Weights of a small transformer language model: vocabulary 4096, tied embeddings.
MLP neurons of a small language model. Each row is named by its layer, matrix (up: input weights) and neuron, and shows model dimensions 16-143. Each number is 50 + 10 x the weight over its row's rms, rounded and kept within 0 to 99.
After each neuron's rows, "fires after" lists the tokens most often just before its 100 highest values on Wikipedia text that the model never trained on.

L8.up2:51 58 44 53 72 49 46 39 39 55 69 55 47 43 47 47 72 38 54 51 52 56 35 51 65 64 43 52 55 52 43 51 40 56 50 39 50 48 79 34 70 37 59 48 42 59 60 47 54 51 63 40 58 51 67 44 50 61 52 43 47 42 58 42 55 47 56 27 49 38 56 54 41 38 34 49 54 53 45 31 50 46 48 60 33 55 56 66 43 35 61 46 49 51 39 58 39 52 35 61 52 52 58 55 58 43 47 60 45 51 49 22 54 64 78 61 40 58 55 40 35 56 57 36 76 43 33 33
fires after: "C", "c", "r", "In ", "R"

L7.up47:40 48 54 57 32 56 49 44 47 74 61 58 69 57 50 49 47 47 56 36 58 48 42 50 42 44 44 53 58 52 48 58 44 35 49 51 57 41 71 45 62 59 58 67 41 48 63 51 63 45 48 33 60 28 44 53 45 33 37 39 49 43 33 60 33 42 64 49 43 45 41 61 41 52 50 53 37 58 48 34 54 59 61 55 45 55 55 51 60 38 33 53 55 40 46 47 42 41 55 78 65 56 41 43 78 59 52 57 44 48 57 44 53 54 54 66 43 46 52 49 33 60 48 52 72 48 71 46
fires after: "was ", "N", "were ", "j", "is ", "es"

L7.up840:43 47 54 63 46 42 46 67 49 54 46 37 42 55 47 54 42 56 38 69 69 79 55 54 55 30 41 42 47 48 58 43 47 52 52 47 43 58 41 46 47 61 41 62 29 42 40 32 50 39 54 40 48 59 40 51 43 27 52 52 49 35 66 55 62 58 58 62 58 38 63 47 59 42 43 48 32 44 44 54 44 61 46 42 49 52 44 43 64 42 51 55 36 58 46 56 50 42 50 74 49 70 60 63 52 42 50 45 53 74 43 46 36 55 60 57 66 58 49 35 62 40 47 48 52 45 47 62
fires after: "6", "7", "qu", "Qu", "13", "9"

L7.up369:48 59 43 62 60 41 48 30 37 51 36 49 56 60 44 69 64 57 62 56 65 48 40 53 60 51 43 58 39 45 54 46 37 36 59 52 68 55 60 40 47 49 61 48 52 36 50 47 55 46 61 51 42 55 45 54 56 57 60 47 45 56 51 45 60 46 48 47 37 51 48 50 56 53 71 54 50 46 29 48 48 63 42 72 43 51 45 45 45 41 50 44 47 46 46 63 40 55 61 62 42 41 50 53 36 59 35 29 55 53 38 47 57 41 58 62 57 66 54 51 53 58 63 36 43 61 36 49
fires after: "| ", "V", "sp", "; ", "v", ","

L2.up65:63 56 35 64 35 54 36 49 41 39 56 38 56 51 73 44 37 38 45 52 58 59 58 45 60 53 62 48 54 47 34 41 45 58 37 44 49 39 47 48 61 43 77 41 34 57 57 48 48 34 54 40 57 40 47 28 58 43 47 36 53 50 33 49 66 54 64 37 50 54 42 51 57 53 41 50 57 65 51 38 57 59 43 56 28 53 52 53 33 34 43 54 60 76 46 39 34 56 38 63 55 66 66 50 48 59 45 55 47 60 54 25 52 64 63 48 50 58 77 47 31 38 60 54 65 69 64 31
fires after: "J", "j", "Court ", "Ar", "On", "us"

L4.up305:39 59 43 55 60 60 55 55 62 51 42 46 46 67 40 53 57 41 75 49 60 35 32 65 47 40 53 45 53 48 51 67 54 46 39 46 42 43 75 61 62 56 73 46 60 44 41 50 35 48 47 58 47 55 50 56 59 62 45 31 43 65 36 58 44 53 42 55 31 56 38 54 74 58 60 46 36 57 41 31 43 58 43 52 49 52 35 44 46 77 47 47 61 39 58 61 42 41 71 36 61 48 69 52 41 59 49 52 55 49 35 43 63 38 51 53 61 51 53 57 54 46 44 50 46 54 42 44
fires after: "| ", ",", "was ", "°", "ad"

L7.up676:46 52 57 49 53 38 70 59 47 39 39 32 25 74 47 55 36 43 73 36 46 41 40 62 55 65 55 76 47 36 29 40 46 63 44 48 34 55 59 52 48 46 60 66 53 48 56 62 52 34 73 36 45 56 39 33 55 54 25 41 41 50 58 47 47 42 47 59 71 47 56 52 52 43 59 39 46 48 60 57 45 53 46 51 57 57 35 69 50 48 51 50 40 47 56 49 70 42 50 50 59 46 47 58 49 60 65 52 68 59 59 59 43 66 55 54 53 46 53 62 59 70 47 47 35 47 43 43
fires after: "one ", "N", "/", "K", "most "

L7.up782:65 54 45 46 47 53 27 33 39 47 65 53 38 44 45 56 54 34 59 56 63 52 38 53 41 52 53 46 49 61 35 57 40 54 57 43 43 52 50 46 48 59 51 58 38 53 53 39 55 42 63 50 56 53 49 37 46 54 52 66 41 35 54 42 45 40 61 57 38 66 26 35 51 55 56 38 71 57 39 56 56 48 29 38 57 54 56 70 55 58 51 35 73 59 51 55 44 56 71 60 47 57 64 46 37 55 52 55 48 73 50 29 64 45 52 52 57 55 47 64 38 51 46 42 52 51 41 51
fires after: "p", "P", "af", "ISBN ", "op"

L8.up1006:43 49 39 64 44 56 53 56 55 52 52 47 46 47 51 38 53 35 55 49 54 48 39 51 52 50 54 61 41 73 62 42 36 55 37 61 40 65 51 44 40 51 42 51 53 58 50 42 56 50 65 45 47 55 49 51 44 53 40 43 45 51 52 52 63 49 50 52 49 22 47 55 34 76 48 49 56 59 37 34 33 52 40 52 42 52 34 63 39 52 45 42 51 63 46 60 39 49 56 53 50 58 85 39 67 63 51 69 39 54 50 51 44 55 42 61 30 49 67 68 43 66 53 37 62 45 49 58
fires after: "T", "O", "Y", "G", "; "

L7.up43:56 41 44 58 52 50 42 56 49 50 59 45 55 64 53 46 29 30 54 50 54 45 45 47 37 43 47 63 41 40 35 46 37 40 39 50 42 61 50 59 49 43 44 55 38 43 44 45 68 38 46 26 53 39 49 45 55 40 52 40 47 49 55 44 49 39 73 55 50 50 37 46 41 53 46 55 49 75 51 46 48 55 44 43 56 51 47 47 40 59 58 40 53 48 39 50 45 53 55 55 54 51 75 50 59 60 57 60 58 58 59 48 58 42 68 53 34 73 71 51 63 50 54 53 66 38 42 56
fires after: "T", "G", "t", "Y", "D"

L7.up515:60 46 38 40 56 51 38 38 57 62 61 52 53 52 66 54 47 52 54 55 40 39 35 59 44 45 31 57 56 58 55 61 40 50 40 36 46 53 48 53 59 66 56 41 52 45 54 51 52 34 49 34 43 62 73 54 65 66 42 22 50 54 40 49 43 46 48 45 42 55 38 70 62 57 54 53 35 55 42 56 41 52 57 47 55 54 48 53 52 54 43 48 64 51 51 36 41 52 35 63 55 48 59 36 62 65 43 67 50 53 64 44 68 58 47 50 73 44 70 80 52 61 37 53 50 70 68 42
fires after: "G", "g", "v"

L7.up677:67 46 44 56 48 38 42 45 42 47 40 53 72 44 74 54 44 57 37 34 51 33 64 53 55 41 49 56 51 54 58 50 44 51 38 51 57 43 58 54 28 67 86 45 34 69 61 46 39 39 49 44 67 58 57 53 58 41 36 57 43 45 38 53 46 42 40 50 52 46 47 66 64 53 45 38 58 50 39 37 46 56 62 50 52 56 51 46 56 51 43 40 59 35 52 39 49 48 57 64 78 66 44 58 48 56 33 59 47 47 52 56 66 67 57 54 51 72 52 61 43 49 24 59 70 48 54 48
fires after: "was ", "to ", "were ", "been ", "be "

L2.up998:49 53 28 66 66 41 46 56 65 37 73 28 60 62 49 58 51 31 59 69 58 53 54 47 44 48 48 46 47 57 36 54 39 54 41 62 33 59 44 38 65 51 59 51 59 65 52 47 58 51 58 39 43 39 43 50 37 38 53 57 39 55 46 32 47 58 72 61 35 60 20 58 56 44 50 30 51 50 45 25 52 51 44 64 50 52 48 36 62 36 25 43 58 50 36 44 37 45 40 53 39 66 51 64 70 46 51 43 51 54 61 38 57 52 52 46 44 56 46 57 57 49 55 48 49 44 34 30
fires after: "P", "O", "N", "G", "D"

L7.up543:49 40 38 35 53 58 49 52 44 40 56 48 44 67 58 45 54 44 57 58 36 51 58 71 53 50 40 49 48 56 54 41 46 48 49 57 41 61 66 44 71 50 63 56 57 47 45 29 59 29 41 53 43 46 41 29 40 52 49 56 54 55 55 31 54 54 56 49 43 51 68 53 68 42 59 32 51 35 54 33 47 55 48 55 58 54 58 42 34 54 54 56 46 46 59 34 59 27 45 55 55 59 79 38 50 54 63 42 39 57 61 34 48 72 51 60 43 56 38 51 28 60 34 43 65 57 48 48
fires after: "r", "mar", "an", "ol", "ur", "ro"

L7.up768:65 46 25 45 50 31 46 53 42 52 44 46 58 68 50 58 48 48 59 46 62 52 54 47 72 51 62 41 46 28 38 59 32 56 56 55 67 40 55 48 53 51 62 52 60 47 53 47 40 57 55 42 59 52 48 39 51 55 51 51 61 57 41 52 29 44 50 67 50 53 34 25 53 51 66 51 40 45 36 48 68 42 49 52 68 53 47 60 45 46 46 53 62 38 47 52 29 43 56 52 48 47 41 45 52 48 46 47 62 51 46 41 47 53 83 46 48 67 44 73 41 66 46 46 41 65 39 44
fires after: "J", "j", "R", "gr", "Ha", "r"

L7.up848:51 49 36 63 43 41 54 32 46 37 46 46 34 67 58 53 49 31 67 51 60 61 61 49 60 39 40 44 56 50 39 66 42 30 53 43 36 53 48 42 38 43 45 61 33 49 52 52 76 41 72 38 53 49 54 63 41 54 57 53 50 48 60 39 56 47 66 71 53 56 51 45 43 55 50 39 55 66 48 47 57 49 42 59 34 58 39 48 55 38 48 53 63 56 46 37 34 61 46 52 59 63 63 43 58 49 53 37 61 46 57 35 35 50 72 52 52 60 52 55 39 62 58 30 48 56 47 54
fires after: "H", "h", "V", "J", "ath", "Ph"

L2.up746:56 52 16 58 51 47 62 43 56 44 52 30 53 52 34 61 46 48 42 61 49 52 58 49 44 43 59 46 27 43 58 64 28 34 52 67 50 42 61 43 42 71 43 50 46 68 42 43 33 65 64 50 47 50 39 56 30 67 60 54 39 56 40 52 54 51 39 63 45 59 59 56 68 63 55 48 45 52 61 26 28 55 22 49 55 56 40 45 34 41 40 37 46 57 63 48 54 51 62 46 56 62 57 54 42 78 41 48 57 55 46 49 52 55 54 53 59 66 36 62 50 54 41 36 65 36 49 44
fires after: "| ", ",", "A ", "ISBN ", ".", "oute "

L8.up333:48 49 51 60 49 46 55 44 44 42 46 38 58 64 46 42 42 40 59 55 52 37 63 51 57 46 42 58 44 49 60 50 43 59 48 78 54 45 74 35 64 43 62 54 51 49 48 51 60 47 55 46 72 36 58 45 47 28 43 29 43 37 57 57 53 48 65 51 56 51 44 64 64 51 59 53 44 53 43 28 78 50 52 55 58 52 43 60 48 44 53 46 40 46 47 32 50 55 50 62 48 56 49 71 52 41 52 67 71 62 48 40 56 67 40 65 56 58 58 79 46 55 48 36 38 32 49 47
fires after: "P", "E", "K", "N", "p", "L"

L8.up76:54 43 23 58 52 36 51 53 71 51 48 34 66 68 64 51 30 44 58 40 60 42 48 56 55 36 33 45 47 64 53 54 45 71 46 57 46 66 43 30 41 39 55 53 49 51 74 50 50 44 53 36 54 33 50 50 53 47 55 53 55 42 55 63 77 44 57 50 52 47 34 56 53 46 61 44 31 60 48 38 57 58 46 42 52 54 45 64 54 44 51 40 50 50 48 52 50 35 43 57 68 63 48 37 53 54 32 46 48 69 55 52 64 74 42 50 46 51 59 67 42 67 58 34 34 56 58 43
fires after: "V", "j", "J", "g", "v", "N"

L7.up234:74 46 51 57 62 49 38 43 53 50 54 48 45 59 46 59 54 46 59 60 49 53 39 54 52 51 36 45 42 49 53 60 47 61 46 55 32 61 44 56 36 35 61 58 44 50 58 25 49 59 58 50 39 46 62 41 66 58 43 35 56 53 52 56 36 51 47 57 57 69 33 43 48 51 68 31 57 46 39 51 60 49 48 49 55 56 67 65 63 51 54 59 54 46 55 52 46 49 43 40 45 59 45 58 40 67 51 63 43 45 58 32 56 47 56 59 52 40 42 42 53 38 44 51 51 57 35 48
fires after: "P", "C", "p", "R", "tr", "Par"

L7.up617:43 47 46 32 68 62 64 42 34 60 49 53 57 42 48 42 43 47 64 64 53 46 48 56 57 48 42 55 48 34 44 75 53 38 38 51 59 39 76 44 38 56 66 51 45 39 58 47 51 55 52 46 74 48 36 42 55 66 31 58 55 42 42 45 50 49 63 56 40 48 36 44 68 62 40 56 58 44 52 64 49 57 46 47 51 52 48 46 43 51 56 41 46 52 53 51 45 50 27 43 50 52 36 56 56 57 75 59 57 61 64 25 54 62 73 49 64 52 51 55 54 67 40 30 59 63 57 42
fires after: "R", "co", "str", "r", "st"

L7.up1002:48 47 44 53 59 54 35 43 37 61 50 46 50 62 50 60 61 49 67 58 46 66 54 43 49 45 43 61 47 51 44 56 27 52 34 57 43 49 62 37 55 51 64 64 40 46 46 44 56 54 54 51 51 55 38 47 35 59 51 40 51 43 33 44 63 42 62 45 62 49 36 36 54 42 43 39 63 39 52 10 43 40 46 64 71 57 50 62 26 32 46 40 55 39 51 46 50 36 56 48 52 53 45 55 55 49 50 46 28 55 47 39 32 67 57 41 48 64 54 61 33 71 46 47 41 65 57 37
fires after: "L", "r", "R", "ol", "l"